Weights of a small GPT-style language model, trained from scratch on English Wikipedia: MLP 640 GeGLU.
MLP neurons of a small language model. Each row is named by its layer, matrix (down: output weights) and neuron, and shows model dimensions 176-239. Each number is 128 + 24 x the weight over its row's rms, rounded and kept within 0 to 255. A neuron's up and down rows have the sign that makes its largest values positive.
After each neuron's rows, "raises" lists the tokens whose logits its output raises most directly, leaving later layers aside.

L3.down159 [178 135 108 154 131 144 124 152 130 163 149 116 117 100 147 147 106 134 105 157 132 187 115 105 128 105 138 144 119  99 110 148 122 149 116 125 146 174 107 101 129 102 121  89 149  91 121 116 173 108 118 117 122 145 141  94 127 137 122  88 139 125 135 108]
raises: "0", "5", "7", "1", "9"

L8.down540 [137 104 105 128 174 131 111 151 122  97  83 112 114 148 138 103 154 157 128 115 156 153 161 154 111 150  94 157 118 117 174 119 123 151 106 127  92  89  90 120 131 131 152 118 100 174 107 144 132 106 136 137 115 101 131 125 152 155 156 108 102 125 100 167]
raises: ",", " it", " they", " there", " the"

L7.down377 [150 118 157 148 157 133 157  94 119 161 115 124  95 127  99 114 115 132 118 123 113 155 106 129 131 126 153 122 167 119 121 117  86 161  59 161 118 131 147 164  89 130 111 110 105  87 141 152 111 114 101 119 108 131 152 135 114 157 181 128 109 126  82  86]
raises: "\n", "\n\n", " $", " £", " Report"

L4.down485 [100  68  93 112 121 115 112 193 112 111 128 143 119 128 135 157 152 135 160 132 174 104 135 147 135  88 122  86 119 145 152  79 120  95 101 112 153 138 155 116 125 172 165  90 146 131 129 124 147 159 114 138 132 144 112 133  83 152 149 109 131 125 143 144]
raises: "\n", ",", " and", " with", " ("

L3.down99 [108 148 143 113 121 118 125 131 140 149 112 149 126 157 141 127 116 113  84 146  90 147  94 188 132 161 136 124 150 118 105 110 125 138  88 157 130 138 136 125  70 120 150 114 136 110 152 140  98 122 125  96 129 152 107 146 132 119 105 128  88 137  78 140]
raises: "\n", "  ", "\n\n", " —", " Pts"

L8.down585 [139 108  98 140 178 121 150 171  75 112 125 176 110 170 115 111 140 128  92 117 153 160 135 105 153 141 137  88 134 105 168  99 145  98 121 130 163  96 158 135 157 102 138 136 157 146 132 118 162 114 134 156 111 131 111  99  97 174 138 102 153 183 107 112]
raises: " (", ",", ";", " |", " of"

L8.down368 [131 151 115 158 144 145 148 133 129 128  85 170 136  99 156 137  56 103 102 143 146 117 145 141 103  95 138 132  88 153 139 124  85 135 130 112 105 102 137 116 108 138 140 158 110 146 120 148 102 120 132 180 145 124 111 145 113 134 145 118 118 156 145 112]
raises: " him", " its", " a", " them", " another"

L4.down215 [113  97 127 121 117 161 107 131 127 138 111 120 125 133  79 106 132 124 121 152 100 133 155 118 163 122 153 166 186 141 125 152 142 146 126  81 189 124 144 141 141 135 118 167 103 114 171 118 101 108  86 127 131 114  94 122 148 102 157 100 113 147 133 117]
raises: "ps", "s", "p", "vers", "pl"

L6.down383 [126  92 139 159 168 133 141 124 141 136 143 165 117 115  99 150 114 131 124  93 114 168 121  95 141  99  76 167  79 169 119 123 166 131 128 126 114 120 121 117 110 138  88 115 104 142 131 110 174  96 122 164 135 173 116 162 143 137 139 119 151 171 157 136]
raises: " their", " them", " its", " these", " the"

L8.down7 [136  55 130 108 118  93 127 114 143 150 180 166  89 117 164 117 153 135 158  82 123  96 133 125 128 121 112 122 148 126 112 121 143 192 160 140 145 113 120 122 102 166 134  94  94 138  84 108 163 136 156 107 120  93 114 157 147 126 122 146 152 138  91 131]
raises: "on", "ong", "ey", "ons", "ok"

L6.down157 [100 133 170 130 151 150 123 106 125 159 145 111 111 123 121 108 103 104 153 149 122 140 143 120 103  99 171 131 106 137 117 138 143 127  80 168  94 146 131 133 144 108  84 141  89 143  68 130 145 105 133 123 143 103 121 154 115 168 134  86 138 146 132 138]
raises: " the", " its", " this", " what", " their"

L3.down364 [151 116 124 155 154 144 119 148 115 136 143 154 122 147 133 148 161 110 109 121 137 144 151 171 156 125 138  94 120 108 174 116 109 152 112 116 131  98 129 149 120 139 127 111 105 134 120 160 125 155 100 123 133 117 138 147 151 118 143 146 119 156  69 121]
raises: " they", " he", " there", " she", " it"

L6.down313 [148 123 121 113  88 136 164 123 100 160 115 126 111 132 127 113 138 137 141  96 139 121 138 146  85  94 118 118 138 158 111 106  86 141 145 159 162 195 133 119 128 132 154 147 170 118 130  61 113 108 173  90 106 107 113  98 145 147 142 142 132 149 153 159]
raises: "=", " See", "See", "Awards", " Notable"

L6.down66 [ 90 140 114 107 162 126 163 114 105 105 141  93 126 183 101 124 169 127 134 159 105 116 133 179 126 104 138 131  89 149 106 182 176 130 143 105 129 141 114 135 152 133 141 166 112  85  99 138 165 110 151 116 124 129 110 116 124 147 124 112 100 161 129 120]
raises: "el", "en", "els", "elin", "eli"

L8.down179 [154  99 112 126 129 155  99  67 113 139  89 136 172 134 138 151 137 129 131  92 163 136  88 152 116 132 123 107 123 126 146 115 116 114 188 171  99 103 170 137 137 116 116 157 124 121 121 140 120 139 145 117 119 136 131 121  72 147 108 106  63 147 129 156]
raises: "ti", "ted", "ting", "tor", "ín"

L7.down482 [116 135 117 153 139 134 162 138 139 115 106 176 111 143 155  93 160 172 118 102 132 139 109 135 177 127 146  96 110 176  88 127 130 125 109 141  91  96 112 138 106  93 153 127 117  71 145 152 103 134 108 168 118 153 159 152 132 117 108 146 136 128 128 122]
raises: "ons", "oni", "on", "ona", "one"